{"hidden_size": 160, "num_attention_heads": 5, "num_key_value_heads": 1, "positions": "rope", "bias": "qkv", "init_std_down": 0.0, "beta2": 0.95, "final_lr_fraction": 0.1, "batch_tokens": [8192, 16384, 32768]}
MLP neurons of a small language model. Each row is named by its layer, matrix (gate and up: input weights) and neuron, and shows model dimensions 0-159. Each number is 500 + 40 x the weight over its row's rms, rounded and kept within 0 to 999. Numbers have three digits each. A neuron's up and down rows have the sign that makes its largest values positive.
After each neuron's rows, "fires in" lists the words (lower case) most often at its 100 highest values on Wikipedia text that the model never trained on. A number after a token or word is its count.

L8.gate71:536506504492542517446490526516457544468513475477470560476460464428492454502583489543464458523544455492540475524495469484523524556553499440543505515553603489524531522448508562429482456491536485553487570549483554475523549498480447445521471513538492497505566448493575518561588557579471504520523593520494528507497512550522501445590487485565452544526517473484509500491454526565432544557587521465505470485471528514467513555511593461455479490459509464482486494437511458493525453486558444
L8.up71:497542413529600533421492513515543551529514501455406485486473550457480505585464562521582484475459580528472530508528473439490562498485487521527483520530482467486567581442475473507519438523493454503517527486484519508524531512473473481442552557494542541537613508457510540516536540555517520494440502546458484494561475512541500467500531447538497535538548452470502509512525526521464465472520476527464567512524547507531543519512528481511490515509489482558423491444409507503458530436518367
fires in: "they" 58, "has" 6, "very" 6

L10.gate362:475515506478452538558504504521517424479571463481565518473450450523629542516498531521461489446545546486497511501496497478549492482570455482503552469531534528497489521543452466575512504471562493541589542504465567475518460432535499514528453473517523436423454566497577502519538477531518571503531475492515471487462470524470531491470506499445549459478425473502565501534574565470588508506521547543515510552514524591519476427505511488477589549529506436524502511489452456556441509491504539
L10.up362:564514467541489519516512473545520513489489505486496501486502504480547464511503498537510490501472508545458525595501560478550469512574425453475560477516559412490557469480477471513493469461518516512489477498552489533521404460530540486565467525517549484444491552499550567459543448565591507590479482496464428507459444537467483536473495470508522472470543521498541537490516538511636558471418526477509557511559463542515557462527572490524530502521561440541530511470497409544461496424467504
fires in: "the" 89, "language" 4

L3.gate306:480574516480517518508476545491509488458433502442540543429496524439521519445494522536491433575527510474515464498423530466415496464555454574467561520444527486539479510437472482492454531524508501471437444517565571470519473461567426526532493523489436524464509445527506545482532576499542486471490501515500443549491509549557512569487546507404500510433575506503558458569496480463468443483508494542500545515527546494496555572534480487521508544481529407481460441484569488505455561482498464
L3.up306:529523515493508508458483540480474475485559512412521469517514482520453476569462509517560543493488526518584512559503418483427515509503499574495517445412477549537506597477448447488495440496493482506495548525503553490519453519509504458471437484449477495460523519551531561507485516458470552551565520441464512483535428549507516515466517541558465558526511514530506470601490487487604564417517499550497509557552575484523551521456514521527488507588504463529505469455506533504466554410523444
fires in: "be" 33, "she" 17, "he" 16, "been" 6, "was" 5

L12.gate437:520459463559483558515479505449468479531478457535515470474486555542540475524503598567509483452474496534484495466463538552418436449537504414467560503492511510519450490475450383574460401479477508534456542527499518490546515511515505561475485495496570482561458423487548560469560565491466492559510499508457507485524467477523570476505550502411533468540545493520461474481528506503455537541481418510521520472492448445483491446522436436520543502514516460551487453567502507524445488530565462
L12.up437:476496472464551543507526437502545512456492487527445513572503562573516478605516542514521527520469488415554474525531470458539471460547466529485519455418517482534479475458519464513530508464509510433494525527427484502443469470545502594560509487496429450508461527587447465490538517569483529500440478467447430520465552452480568455486505493435456475463499425446529474517475522488564551545459488546540426436537420540496539533513489499490489462523506542464550471500463469515473539466427522
fires in: "the" 43, "that" 7, "same" 6, "million" 4, "in" 4

L7.gate272:534559533520462521509485534531510457537526622481582495454394497527529556511458547493431499594452504514523436545537522482532549571547449575541505511567510523506456460522481518521487519473560518481590493542444580502503551487509563547508526477561546499485541401489516534481500470519500530510584563544471496535468454503440502458445508514505525538536508499506546503482531517438468565603553506528509453521500440501529545445503549459475541535543513484500521497505454515485498504496466469
L7.up272:540473412524464495525509467541545528522547553462472480592451527447460452526478547495531480547530496491484475550462425508481512545513502482496503469430418527477501534493385502504492510455528456539500410497504500518515513523533492529540480508495533473517509453558534481500494491482559429526528455490488509476539421426520503457497412515436509539628472493522495464501562431519576498575520514453511457526499456519464554520512552553481542550483479493473500427541483470477388551487468463
fires in: "an" 83, "a" 4

L12.gate2:539500465520486489555508557463449470484475478462478440485497517520532538499546473486561421549447449479518432513459481481456490556543523522503444443545505561517446453508521400486455447431582440498506595512523436496463513521441515502464537489501578503508468459481498445503509510525491501491469488574516504426504513451453489489531513443477528489452444502476558525534553421496524476583511466493508468559504522496490449432579511492549514471455558421526512489482460507489502592460591546
L12.up2:543528516443523468478533472478503559544423510496506405518450521552519446512524554530550497542528543466508443500479506474545514595498516530470421478557540518482452472424556449485446476509511518523489545493457418494494501484437485434509508472490527418485523506563474536503477494530489493492496471523489470515503521534449461494475485405525576538494542454497570579586481403417424505420508587536514458482411516448498513509508508546557487504524494464498492482499499499561448529464471512
fires in: "a" 98

L10.gate9:456520481533463495540556532458468506480421530445449505486525477468487537485519476481453467455430485527437496443590469531430543499480522534461497382493502473615490459486561483556517485446458481566458480498524462495483492425492530500508529523529503486504479457480451527470509496518494526479514520502452490423506548508511466488514550447520591539548546494472513509494507458550547594624526492504527460525548470546532495467429498386503512532508499505505518476490381469521495519521481556
L10.up9:434538490448519524595442534510491457498482529477468559505435499485467530506412555529515562498423492493503569548496477477502490512440561509521447480522455515489485426529414422505456474540501514479502512513539468528551487560564467451490518453528523502539518498517495560489502503510467500575463481479495518450458485501497467453488440505599470560536496425583523505496492425523591500438484505524587457440447489475472474451534519532481551409559559505530518513547504520527462545488494555
fires in: "a" 71, "strategy" 4

L4.gate153:514525523543437516485473559516450517555522537484485511491543543542531583556559507424445503540522598473533451506576519421497475509467482510483505471449526586512566484451471459530502534516518488501522525587433563437508596443484513525513546534541544558501564427506542514502480559458436476550547550558563483481530458535482529524512500453486516473489476522510571448553494505456451504499475509459445477542482533556452505490500509504465506491485541484531453470450532539452442477433573472
L4.up153:450443533446409457504488533494444470480500441535520519498467548569540556465510506459393486503568552475512475518583480464473481573538552488488536516441567491530549455464485508543446514537474510510506517499495540514538489372521516599562546522568533536529522472518549535473454558425503503488530554518466559542551438521493588543488564497476485538454462484541517473470504465523476541474549470498549539430489463522473487431487481518530539511470568491522464494468455485467533533515501512
fires in: "be" 53, "been" 6, "formerly" 6

L8.gate303:465526574537494580449535520518478571532491490497455496490585551536491529463500504490524457501486491509493506512548555498568520539442377487507510516560527526481534537530602561426475518483458476484510444507480459492476478421432537522462487509492507516498584524487559530422472457577516492485510427520478517545481498497555507477484544438446565504536555473528534469556442507488503507482512464483465452591482527530451486539474535440422523506576528526572521457519487480498495551543439449
L8.up303:507528533516471543461514537397486520566519522572484560430511518496544469544454472528543453500486520448483551493519563493481514447488473500501515510528549523467475547565484536485485468456529460547494441474509461470464514440464521532459540474496586597497548541454465522519436448532510521496515453560482528483556497454524419430457548493534521479596515504478568447536535493508502504481479499405485552585531534445503550524506558469449501513528573505601457528472505476539442522518507439
fires in: "to" 18, "would" 16, "not" 11, "they" 9, "required" 5

L12.gate230:544570541506521477533496533470516571564499521567454460390474480512577475528478486485515502478472499448512537511541449444524476462451443496466491527526511520459478505511512542531477458472554494463482481585492527474469516447488516489499454536494583537532506578468510592511493490543458481484561515555470554502438479512513418444496532533596391484515540522523463477539568514492470482473469504454487485542428447501485505564510536449516476547553473499561456465450489428553505482489607526
L12.up230:509558556482583510459558412484475487458435515411479575548495588510516511493527487539515457594564503480473547450460467471545553459468499568464509510492473517531547475531570503473529430455435447464521513443479418473517563529526501456454502608513465490502470528570513517443530394451498488440444469542528456471422530479482515480497525426526471529476471548462481485524530500425468493521496517524504513511480491513430501487467463570454484493470484483501451511507465481513487493464468523
fires in: "he" 26, "she" 16, "man" 6, "team" 5

L10.gate124:462606553530503530472545538482440529539470526505518507458468494518441489510551502630507497482498547523511432461483529471497588435538533528514502490517550506525463519517506542578495533464542458524523509558482488436482503544427424464505434519563541459469533434440524493535506492514448502474556558505458429446473505496539549468552508493461537446515539491523441507448523516420437435549550536519422480545468608523488496502534510509465486506481470499509515531464468484482430479576506488
L10.up124:491604565526501547435500529494472480509496491501537527482445511515523452585582511568550469458471509505512381476566582465542507510501527465502537495502552479460556463555517551552589500491480443504473490509474462479427592531494435459560485549511536454543542481476531507508465483542473506461539514521467464474521426536496458430572507432463544503542497501538448591493469439435481503490541549519428478425493567503506513495483550496458485480456504490516520499476464467515450508522507488
fires in: "had" 49, "has" 41, "have" 8

L2.gate223:567436418503472490434522512551506413513542445481535521456441516562513557482470557519532554441549533529523520466514485464506468505515415505481452427500472496573514442426482473541475490491462531581483539579500516454490430587532511514507541602473499483515454495471596576485523532469476523531495470506514540428536446514486520529478415530466545483520490463481579531503484532510501546477538562507516505456479490524457465482538446541472507529468470505548465497448508454430474507551513542
L2.up223:429519434497484498542457465448507455485510459494499465475505474508563482469454525521476491564475440459582483476448478482495463523483509545447536497516503492487530495436474572480559489516540525531461499512457571466521547479603461488479496488504475401403483578552481505508457489461484496571465476447597463538580419477562442536496473479433511478511534525446488564454531464469526521471492467538459423482574500548552494517468454539495502523491437466558494445537456438512527501452528492
fires in: "the" 83, "conflict" 5

L3.gate336:496510493484507450542548545519488568534448513419419458488479523494451462485501544516418453512557429489485528544559444449558556498540600491446581488542457487485539484459436507445476446503515512456542514564516507472492509563501521488481413540467541509561569554525515546508493499577462508541531541542527486437494431475561471498460494494493458506552511503515556548587518508571428592459478476491484451509500424496484491500495512548529454472571465494541516521514466494552490533510499508
L3.up336:516438565479578479591519505539473513464483598492483483488519506475473494450460444506462521476467488563512611481537464562551611428498521506495531534439499480530489468572462487488550456494413508501544493481498527536459519487488553479532488463543464457555513504556456444469580587486550523552457505503516473431538496436476488497479450504471521461511500552463471486508496538533576525459447460503570508464504516499518446490511404540485488531517485480486545535431539523470486449417516500
fires in: "died" 22, "et" 13, "arts" 10, "works" 9, "d" 8

L2.gate308:411507513571466566502532584433505570512492491469416561468481486539509476401559505531465453489442460441496421554466520495494520474508552489512466485513525573481458469562449385522428458465457446486507502491535508467476515430452518512534491497525492469526493480509538523533474552466506521500512461539502426485503434461525503492510478567524592453527432466500539501475483490441469519493500537471525484508532395496485570523485472501526502494566474506565472474488429488413485528529503543
L2.up308:486473520573510466505497472506497507528534481503462508547486475504453449486495532542411479458480486410464501485468508522484446470479493540509538501476488540551462510544425466530494473500474491520458515468474485479474561480469395441514500615466524428488476515498442471459439530478498509547481507483476468511596451483441489463513590538550563521476517518420488516425400532440515466431523486474474445492523488464468453402480422517515508486571493576522523457533423522435515481508462527
fires in: "with" 24, "named" 18, "to" 8, "living" 8, "interested" 7, "recorded" 7

L4.gate144:522564546497503497483527609516470474518494504507544507481564456561455543478476460521454467514523536453444501537560528458505529524516490529470478481466535544502539497523460548507476391475517468504446548460482493439464515555504456517521517451521497489536522542517569460495480533582574584414469574517531532501496515558542503430456529538393510525464569493408591566470557485510534519518547503565466543451513507481477485528548479481526557424537498499465462445488466536512489477500487460
L4.up144:476501527483503523534492472571527545484506555535489541455464595526471538494526540527430428517539464420521496562520467491556541526472438567423487454520550447507507516480482491578500538443492488534525522449551537447494555492549493563558471498447468505536577539501515519498517505544479465510552442516577491512503459488515451534469523488491518548542526569480487487545463584495477458464590516517419539487524412459467527531566500559443540476508523429497504574503471528511443530535474433
fires in: "born" 15, "frank" 12, "david" 10, "on" 10, "not" 9

L4.gate328:527509504532520594457522490470469453531514395469509400474507480496549562502494529495495412550418494438494485574488473481507500476568425512517547531447509542507511521565507448542562508509517524559552487537472491399468452530509476504508396462526542521432470481526591473514539464525482530540561527497506462540547523527496455482481506540500475479551452519410457535517479517426577474509509484516530485485522532586481501513539515526490533486490508466491422459522525475469473523572468565
L4.up328:584561467533501595514595454482485426488506439373485456523575502468509560447530523540494509511483500505478495509469446480461450479545448494504518558475459490480514488501530454497525502535556472536527541553428498402499530491534516481523470507504504569446507445477588488500580448453482515525526563487471500520535526553529476437504490519520473502566477475503448472493399508531517474500520493482530469537512525588510431551551526526547482525462524448515450469475562450464468513534436529
fires in: "the" 84, "theater" 6, "therapy" 4

L2.gate363:464560526581442496532601487463457494469466575426498467497498504533483520465492553502521442473473543534567489639443517411525512521559487546469482535516527514518524518586487509512497441500474463490451527469539518525506486441452554490462434452511482437531491530454411461506471478493461540465518481507549471534505443456463486514490497446499534430480488506512493554518453523501548492513544446489503440533516492500442577469491478538480544529506530431533507512534400521480461522565413470
L2.up363:487439493557477422462577492480559448532503458517438601541469488533573478528588468576422525527516543539465479532514536519466519491484524561490492480511459471547537500485477595540516482458509484447452531521553441484415475418556471492520567512509523542515501481471559441516513488489531512553505507488472493510513521467534496500486496535473469446481487574512485468508444537469445530444433503526474627525526538513463452547479417481520484456475537457507570511493474512492515541528443569
fires in: "the" 51, "between" 26, "website" 9, "known" 8

L4.gate107:569586488612519496426483426489574488540536532483528523498449523520511525534517503560514462483523523471467468583496496481548545454481494543446550465539404506522482469510427484509479480450580456520549508583466483459500481508469511513465444513494574521444504494470528544534448446571493500543579468566476497556474514501530442467517570474504488535464481526523488490511485435466481488550459537476493553479475410486488493465488529566480479491573458474553480488530528464458446571570541506
L4.up107:505518592490547511520578521569502493452462492474463514457594476575529537503497518559541495500481467434529498533489524425530477423551492607490533530532521522503513452487487525466510451416528528537533492545413528465525519527451496451529493493423484433502540561496518481468511495483505500510528597523568480509572504505530559429490500497478490484409507464465499486538482469439502424493562482524494402497502548522402526495474470467513478470521506481482488423479522487460473508442542434
fires in: "was" 83, "being" 13

L4.gate290:574488516492474532510467446474501473473501571498413523407479494371513559481419493518531452546536455473484545501440531548519516483532545473488560446562496491501514538451504514453464423514495459456536528542497545419511475434516497506480481543476529518458476549450468415475587480485521516446507530517489508488483523451536440455479528507507494464475474485455596496643490543514490562518522491499499453483487518440453495498478491424442464503565506577508545501537513486512477489479485467
L4.up290:555496562525481537470444487450461464539508571455399519464466427410503491489469495554479427511428416483492530514478547538522542521528516473491538497512546507527517524487444535454523426530450507438478553580495480505513491503504507442531484515457528506496466548462466371480556432511511512462520494527499480522487528522512394429458505526533505470470460590458555544611493568520547543523505494533531478494523539475506539525471491465474483499580456530519494538515455517517526501477499433
fires in: "name" 27, "format" 8, "group" 7, "formed" 6, "code" 5, "route" 5

L2.gate339:474478507553489516552494553489443475545482554554430543492493449515526535439535578557491463533431377478484461478493505506562536527471499477457533529566580497526471501527553452495523459515519476513534523472425516509482496466474468485453464518484511521437492497482453491454481442523526525516481471531488487514518488518460502483508481472564602481522428516524573509516505544519447559540498534480532488502495557586424488470546582395536468488449470430535501493504525598476426484569497467
L2.up339:491509507489479495567565502473428484502509556565467557549511496470423462482419543474542450532476447518434563460549464559485516505525559482479506500538527523448492561525555509575454462481449511458509523484424496518506514494417528434494463447499504522562512536495476430450525519519531489445448507542544571539539470490482535513566532461541523432519463495490482446510488559551505593492557476454500556517473540592451522453536527440529464518459475459456515514537539533504508504560463413
fires in: "second" 20, "first" 17, "on" 12, "third" 9, "front" 7

L2.gate420:583572540546442508454595453452511493459485477453454454483460556474577537527578478487482476482464512484461528548436457431531484457486467541484531412453505496541466467464442483484494494465526522516461558589431556447506488441477492446498477537474522472491493562461475502471455530534483485483585497546512438531485493509515503512506498401502498514533484486514500456492465482410449422491550535513453539513438467470512509560446531535441504505506464466469506553463430459423523540500539534
L2.up420:597543574490529448454476450473541536497421495467521518452501536545517503536534513456552494482531480481436503544531586482474521532437419524518495460562524477559491520506534574505554558460489491522528493500497576463479531500418532494558492458483523504528487534478424511545507512566549540552453492534487492559562564542416447531465470485490492503451486497457541500552470451455539533551523517529508514403513584508463513555471516517526469511511504441475496432539528550574516534440514440
fires in: "was" 15, "anderson" 12, "preceded" 7, "o" 7, "2" 6, "montreal" 5

L3.gate181:429457529507522496461467501457468472413521563529586422484485532425505560502498468498461491529494487586480488469504489496552501466485551414468520496509545466484493455583569463527408511544478498547500517536539399514451532448543520559576530549480516521426521469460564521465492470513531487441509453515546430494438548494456472495531509521441566538529495451548559505532553535528497493564505473515552548528446453539554507456481507465534495534480487478550487504534480466458482428533544530
L3.up181:515541565472407484449447494488528508501568502531487490457505459490480461488446447552523477400428496550491512522503507562543474504523467509523530537496545505519513498509538462544509480536555531520475463507446479467478469517476437455490479508530511462437462552485461484556605495483474498444403523493643500535567478476549508530470475450540551541517425519486533397535517594499550522537433450477501488483469489520527494476534528494478448488510480527501527540455556510509514484479537387
fires in: "on" 72

L8.gate55:536497465531528484489551453543524539490546486483479488444468555528546502444543556522512501540523514481451440512475476457479402462552503508498467523529448523537505439469506505474473465403522472496447560517434515448506523472488483488412449492533488504453442512552554455471475458480520513579459527505522487488433570435517474495445549509463442508500487483484448522513524561495496542560533510467528462516515593551452448453437530455492500476514419495450574390614495498482462507523536464
L8.up55:475492519545535477604578461526557500516571470522474483540488489537546535477471532504504547583566568561477462585528457455520457469492477536465430617533422484508484481519529505516432504483484506543567511476485511495515476468482462507494438437507502519459499561554481474578564503445497559612471554469502414490498549506460503512506524569444509457453498534484500455424531450436497492477497481509500466533520516527406467473493571492514492462471463435490506482506510473503478467483523520
fires in: "world" 29, "best" 12, "international" 10, "grand" 9, "blues" 9, "angeles" 7

L3.gate236:442520509450554478472512510536448459528559506422485499401508534507484547519477471507493479507486552498519492491539426524541481559550486440531497446528446448535525532552544495482559549536512572476567531551502514549524497489448567532526531510450521482476537520452502433516458532565505507423515520575485464569479591421508449500543534452468486411498493521455481513459440471529541451543522558534493548508506503545538487515496530456447529599549490476451533472464557471454491540575490536
L3.up236:498466526500529502521494491536468459448470463445532487450453498522509528574431484534468425473520553523467536525468452537486530415417589507551445412552495499437522540500536501558479511463506487518540548495465475543489558499482565514453503541433520483541468547496572498514454456605490458488497481507566416523498430508478486437473481525479552467487458481542496527480523463506474526531501512478395534472488525531611539491472518559499476481592523500514551499484444496496455506533414521
fires in: "president" 13, "percent" 9, "parliament" 9, "members" 8, "representatives" 7, "history" 7

L2.gate412:482500572561526478511578523506538506497487457547380395488455496535550478423512552542475530482536617428480513514533561449447519479571542524459571485482512465545449442471517455485506537445454504484528541524478538498479460480513507507458501537415511504507480539467551535499461479507506569457603519528537488463483488465486518423465514460472399481446472476473510451457508475518515544555505483535549518453530482500447404488509451541543550520458485478470498503508497527477492523530528480
L2.up412:510476511530373512546537482436514482509419462565464529501507558530463478565488502516510515527538559580457490507469534464409517545497540545482515447471526463502480482514493567478485548467450507515450441515496482501501533492538550544523511544545536511641544528473510559516461494470596540520472463479569532587549498520463505505514501475444492486493478436521488505560479430511547512539483541450505482459480412440465554428495511461456532510490472546528442510433476519484499536565490507
fires in: "called" 22, "named" 16, "appointed" 9, "transferred" 6, "promoted" 5, "needed" 5

L2.gate93:474523443475418449540584478539529456491494457465476551516438512506530498447567554542517436507502539476502536527460477493458459485543483565452514470521487478496533536520466421508489446474573575476570526464475524482494488423544508469423458488554430445440524488510496527574557454491455545546572503481506506530522441511543399472474542480481555496531469493537516534504507491532518517511512503498464517439491441551449462504490566538515540517483436458491482483485479497543436516629488568
L2.up93:469526474550513530443500494493472523513481465481502516495475462519509543459489509609457487533486523591481484491403448454540561418493507497515558584493473542504528492526518510398554516487496488497538530543601493453486491475495504493534499457527560560510565517470600535474505508536462493498560537538496470502515538491511511409472431506480477467499469507480524551525406534504469541436455577499563554545502444543456443556486509509547476455557530446521532509552475531524474449541420520
fires in: "the" 100

L3.gate282:542570544516550494555538544485471478512558504543489499430516494409467493444533453519522460522489475473594567495468488490487502479418542584584501481518541478500437493537476515470489490452492493500494467463431490416476526475499487556474477587419543539485485547510520469477497497578554548498486505586579490469550528573485443557588516528487551491487498483480512467578511460510495464534540435426544475485504521514488549487545524430469484508538511505573495477568521508533445484466526537
L3.up282:545605503534537510492456532478552537481518516506510462406496473424470536486444503503531434506497410517489534483496516531487537468474525536555507461520546479439454566507510551487464469511501447508498506488466515462539509476508544426382474519527526524511435553482490442510528497568514524545437514505586542466457468597487515528510532469542619488417548504457507491537478459459476444479564458490513442541542525489495574503510539531489477475542514508514559494490514499489538475405562544
fires in: "route" 26, "captain" 10, "highway" 10, "brigade" 4, "league" 4, "group" 4

L4.gate372:524519465545424561483562518480427503469529524481433546437537519517573486441478436484499505531473498521484574465551486463467499516473515502532506542548463486493537479538431550479430574480513514417528487512478478519491502490490432403476488496494539521544602536501576535571465501487500538512529510562447566549496458540513487441555522479493517505532441462463563484590499525519446510502522517479465507487456577486480434476546603529485498588556496519516524494582521490532510490498492560
L4.up372:447535573508518490551486537514468538531481473449476484497542535502477583554523548431501504532418525577532415483512497464547468522482468554495517468589530473515591478507476549459526524462542465490471512427510495558481456560505565477422560514545463524536514536483516535510504533507527526487451460485581472486497456539417547494462499462507501448496513499429516495496438421496467509475464461514519437556481533557439516508505481504589522453477521443511519477565403510571473433500538484
fires in: "he" 28, "she" 25, "medal" 12, "france" 6

L2.gate79:453561571518509534478507477480450458526445516488511525479506482530463491454575545572394510518496493464565410509466456456493480496539596504463473491438547581531552509470427461504530547430509434516418504540474467507521622474533501514576500507476527477504541441518493517469462483444515516493579490534444453481489442497461444511537446493535547526571498522496533493562484473501539532434481523547579508417522517539510543524514515449458482487474494463562462485489475510458500514490544488
L2.up79:484544499437494456515544469494524524518543505548562487533387502474540488525420545465526532515475503480440447518493514525425476520524507483540556404444569474535504426462455497508465535494516501540475535508534537565518526500527534581497541554511514433435592475518497527515446501459526473539508492481538458462562514571502478610492501473570469479555528461463502482426496448476498522466460444504510389492494484478511562529533523515459427510471530500500502465486514497474516555608521539
fires in: "included" 16, "received" 16, "featured" 10, "suggested" 6, "gained" 4, "gives" 4

L2.gate67:568484501498493556506505493526483488472512514513464516454543384478489503491480457446523424406482486467389567492516516509580516557499543533484561442429495538498435573468549452614517486528508470503462526513470518508487444476489490420468497506486483487452468485424486473486488485459447452500523544537475496479391530492441454551476556526500550462467461490502521482582486569426476503497524431487482470552471540457505505496481566472493520484494522467490478585503512530556534494428504514
L2.up67:526478504523444562478493548496452463516510500501491482439506544348505513529461486525553497527396487473536425506461523455452480503480591505531574456467494502545421528582495515513557509502468488524521491492497552495501522512431499458544432591467499502495522521458444506505486503483436493539478494511514487549457543419459506503490519554470540526547470530490481465617481482455545514424503507469507448501464486438508542612535535466445507482513501531508502519563507492424532505514484575
fires in: "route" 26, "highway" 10, "and" 10, "section" 6

L2.gate264:439495582498497511493519513410432567532530487488482506469500558445537502522477556452508534435518508471543518485586534446424529512533530426532449419487466446488540507556469465519505486498508452490545481511492494490473576447412474624547489439429510506520521503462541566500496538506558511464446444567514487511547510519427440523455495565518536464511452481597561481559550525448530537549466493501548498504516476458479488481517513473447493476494496461550458460468544514456517511479477528
L2.up264:531519480510492460446524466523491487542543483481479529480487485506511461414456531503445442504474412439470537500516556509518525440503518510449519440481559528468431524564513505540560541542513508528481583432438557420469475464516547522470430583462486408429483515542528592565446448521509541557517463500555480490522486507494471516411470482452533476553601575481561459458507520494522547511451477497487478536473488480491439505484527507501544455519475526481528468514499570496515525418482528
fires in: "to" 25, "on" 22, "after" 17, "until" 17, "with" 5

L7.gate384:544502504543561488493544489545551509533515525512476497467420517479505499549582527494526536475440513542483516495498507462532515514479464548421469550444484461573508489482430533506485493414490484515493427517529551453462507395464468549516457566466540538574525502442478504444547472547513502544510497512554496543517388537527496461527522463519517539529510513542535503600473446526526586573455503510498567501468584552481541482475567471445536487440494495510530486465511403496433522522487537
L7.up384:456492514565503444523518454563440444482510470518636487505529544579498452527516494578490467423548527485461459412531494468487410548521533516447457548486493470480539419487464475463451522441512469520447535507507421522479559513466476557555473506502538516448410487491500540465397464479562469497470552524526502525545496504430509474430557573421511517502497460517457525541518484505527486504543472529473452525524572480524459499531425469466521471463467486512510508521506518515479534526467499
fires in: "had" 21, "on" 17, "having" 12, "report" 4

L3.gate245:519607522517514490451512468522457500481473564474508488520488595455442471555547539568528530548535541422462490449507473500468540519514523471444448475487507497525492551505510544474493590438506500418571482498498541487579544525478494560547501562529496447528494491496507577459450539528570501519554547560554504539508458418450454504530443488526471527576502463564498382543468466498448507480494559490512516484505503543509508503531529505530475490432501487498477465560482582462519547564505473
L3.up245:444458506481476438435560476514533579514514411493558487500494588524499489507458499493516533508523475490564500466520492528475440505527513501464519528494502521463520486493502498451481533503525564525506562518454549542468559367577447616530524553463476531464512530460543522486497573452586465453519509500445428491562468541540551529469511469404453474485556465461557452477488458512451504573533484543487458542493528484536487543477500525500496448535499543466507502452498393530525516488531480
fires in: "be" 48, "respectively" 5, "truth" 5, "respective" 4

L8.gate61:577547539537472505531470508414464481519518536394451417467463483461492571493539504441457456499492558519580465500468477504504482479548510527504576511454487470522498483507468488489469590506557462419506471527482466476557553491522515520559517485478520507521527479469529548520458512509481467484514480545482475499548434506555536465564514433475517440475430559528482443416528484489456506531499538524480463537467497500461523534523507508497451489498464460568510485481463677477442516497585490
L8.up61:548495599487563541546488489564509517499454464378537455506503556449398502516498489452478492534533594514490553500481526475533521439474500535504481517512495517553527492444469499530447556493534504474478465510524511421546500494466511520483548516477492471438509446487494559530488553538492465474454517485481527491484539494531416544571515453413501446444453471526599453513551520499435518516507506547487465507517431506477488531545465490491468513533481502454475411538467527456407444587502554
fires in: "be" 38, "being" 7, "reached" 5

L8.gate263:516562539537586529481539567520561474510562550515443524486506527463540497575509504507509455481500534515541482579548519458478483503563497517533590549440517483478508540508501504492558486460447386505630518496495559510432526493422509442482494523507536520492511503497474506452505510474509511471509584531501482514487485545467476554520493533586379517495482512492479415479515471439493570395463531525516535492495508492480512540487555528504519457597572490503511431484480521497501460516485528
L8.up263:510503496573561535508481556504458470565458427448532483462516514487545471538532568564514467551449480518503464457458533458563498517580472504474544516560426484506493547462564474522500512516607469477438488523466512451531560519456486440573548537457579548553507552538482536472504479525531484507558444564437436542496545520492513427511536483536533428428467535517523514494540566446470563452517511471496467442476541515533477451546545488460489461499494475527444504475461455529464543460530502
fires in: "they" 27, "to" 24, "who" 13, "have" 10, "would" 7, "that" 4

L11.gate41:479561502462491471537468483526473544496468432445546517592498519531546479607491436496494488505522534543474503488516501440564500471600499500622477495513522535553550566518523577566477456454483461486520520482490438482505488540470437526520428510486531516530478507477490496500487527520482497455507539551464585483473398514468441507560423520531442584468492499506530455517530532551495513501531494528449470504482456589469498487474488495501401456518505481522484404464537500499437471486571499
L11.up41:610529528507501496468462466472521519467476525429541519551481498523494571503497543514496539536479471524543419498441459415519501484553498524560539452455488545492534549513496531553497425500485446473515485420500513526575507523471539453470451494523470516557458457568519487385527545530429575531454498525503519466538448521413514500486481489483478508462447500545546580565509539532447496468534504454502500493510508486493569418574513467510459480446502492555463505461526450499526495383486495
fires in: "very" 11, "linfield" 11, "puerto" 9, "much" 9, "more" 9, "switzerland" 5

L3.gate177:474517523522482516439451470499488460540484539526491453501469462469542481462418546472489465516470494522448412522514571533525525509505443511482552497435523396515613545482505536513454493495460495523441547535468466516540504507465456518459492561502498489510492547487417456457521493508462497453453529549504521523437466521587458554547523521457520561520517501555480519540558609500498517564535476543572489482527564538494483449506526502498504488446530539521398524497549509460514528503394411
L3.up177:471469565533453500461529463610423504469575485473515496506518563506526506465440472423482544474500490444551561441538461513511502516548471486448550565571421503569537485510470508478499512530494550539479525483482492492539546472569539570564486453484458441501544514473628546519474496520471454493475487520544506542506516508501495501508531525436454531552472449508545443508549599531562526603477508518492537461477477466506446455535524522524441469523468514451538482528500438492512499478465435
fires in: "on" 72, "lost" 9, "pieces" 5

L8.gate136:527581538494469483502551514501521490549490463425475487526465504510488493564435640505483501555501534527382496422496456400533497464579484492470541447558538530579518491467552511520469484516540431488498505525469502480487538467417478536452510484461580531504509522462509548464524503529505496515559477540449565534503454506505455559513485416500498569515529459470587541531536521528472553410485499517500493501476437500490531470501566415525488494509490467543490451517480549483494546510492461
L8.up136:548528501538565507523482503492467514481521533471537474486532514527557486498454559541510460482545485558473524399443464435408523516567480589450531470515534491590536500481528477523497517511462468503506562459508491480520462449521550517443503526440519556491569521506555479439525481503573504518555456499443500500517441513487472522483498469528414535442496502508583539566490476493520574426515460473457558555539445454451512467507559455553506453516551458538474512395526531561531531488467448
fires in: "be" 21, "a" 10, "been" 7, "mausoleum" 4, "nsv" 4, "elvis" 4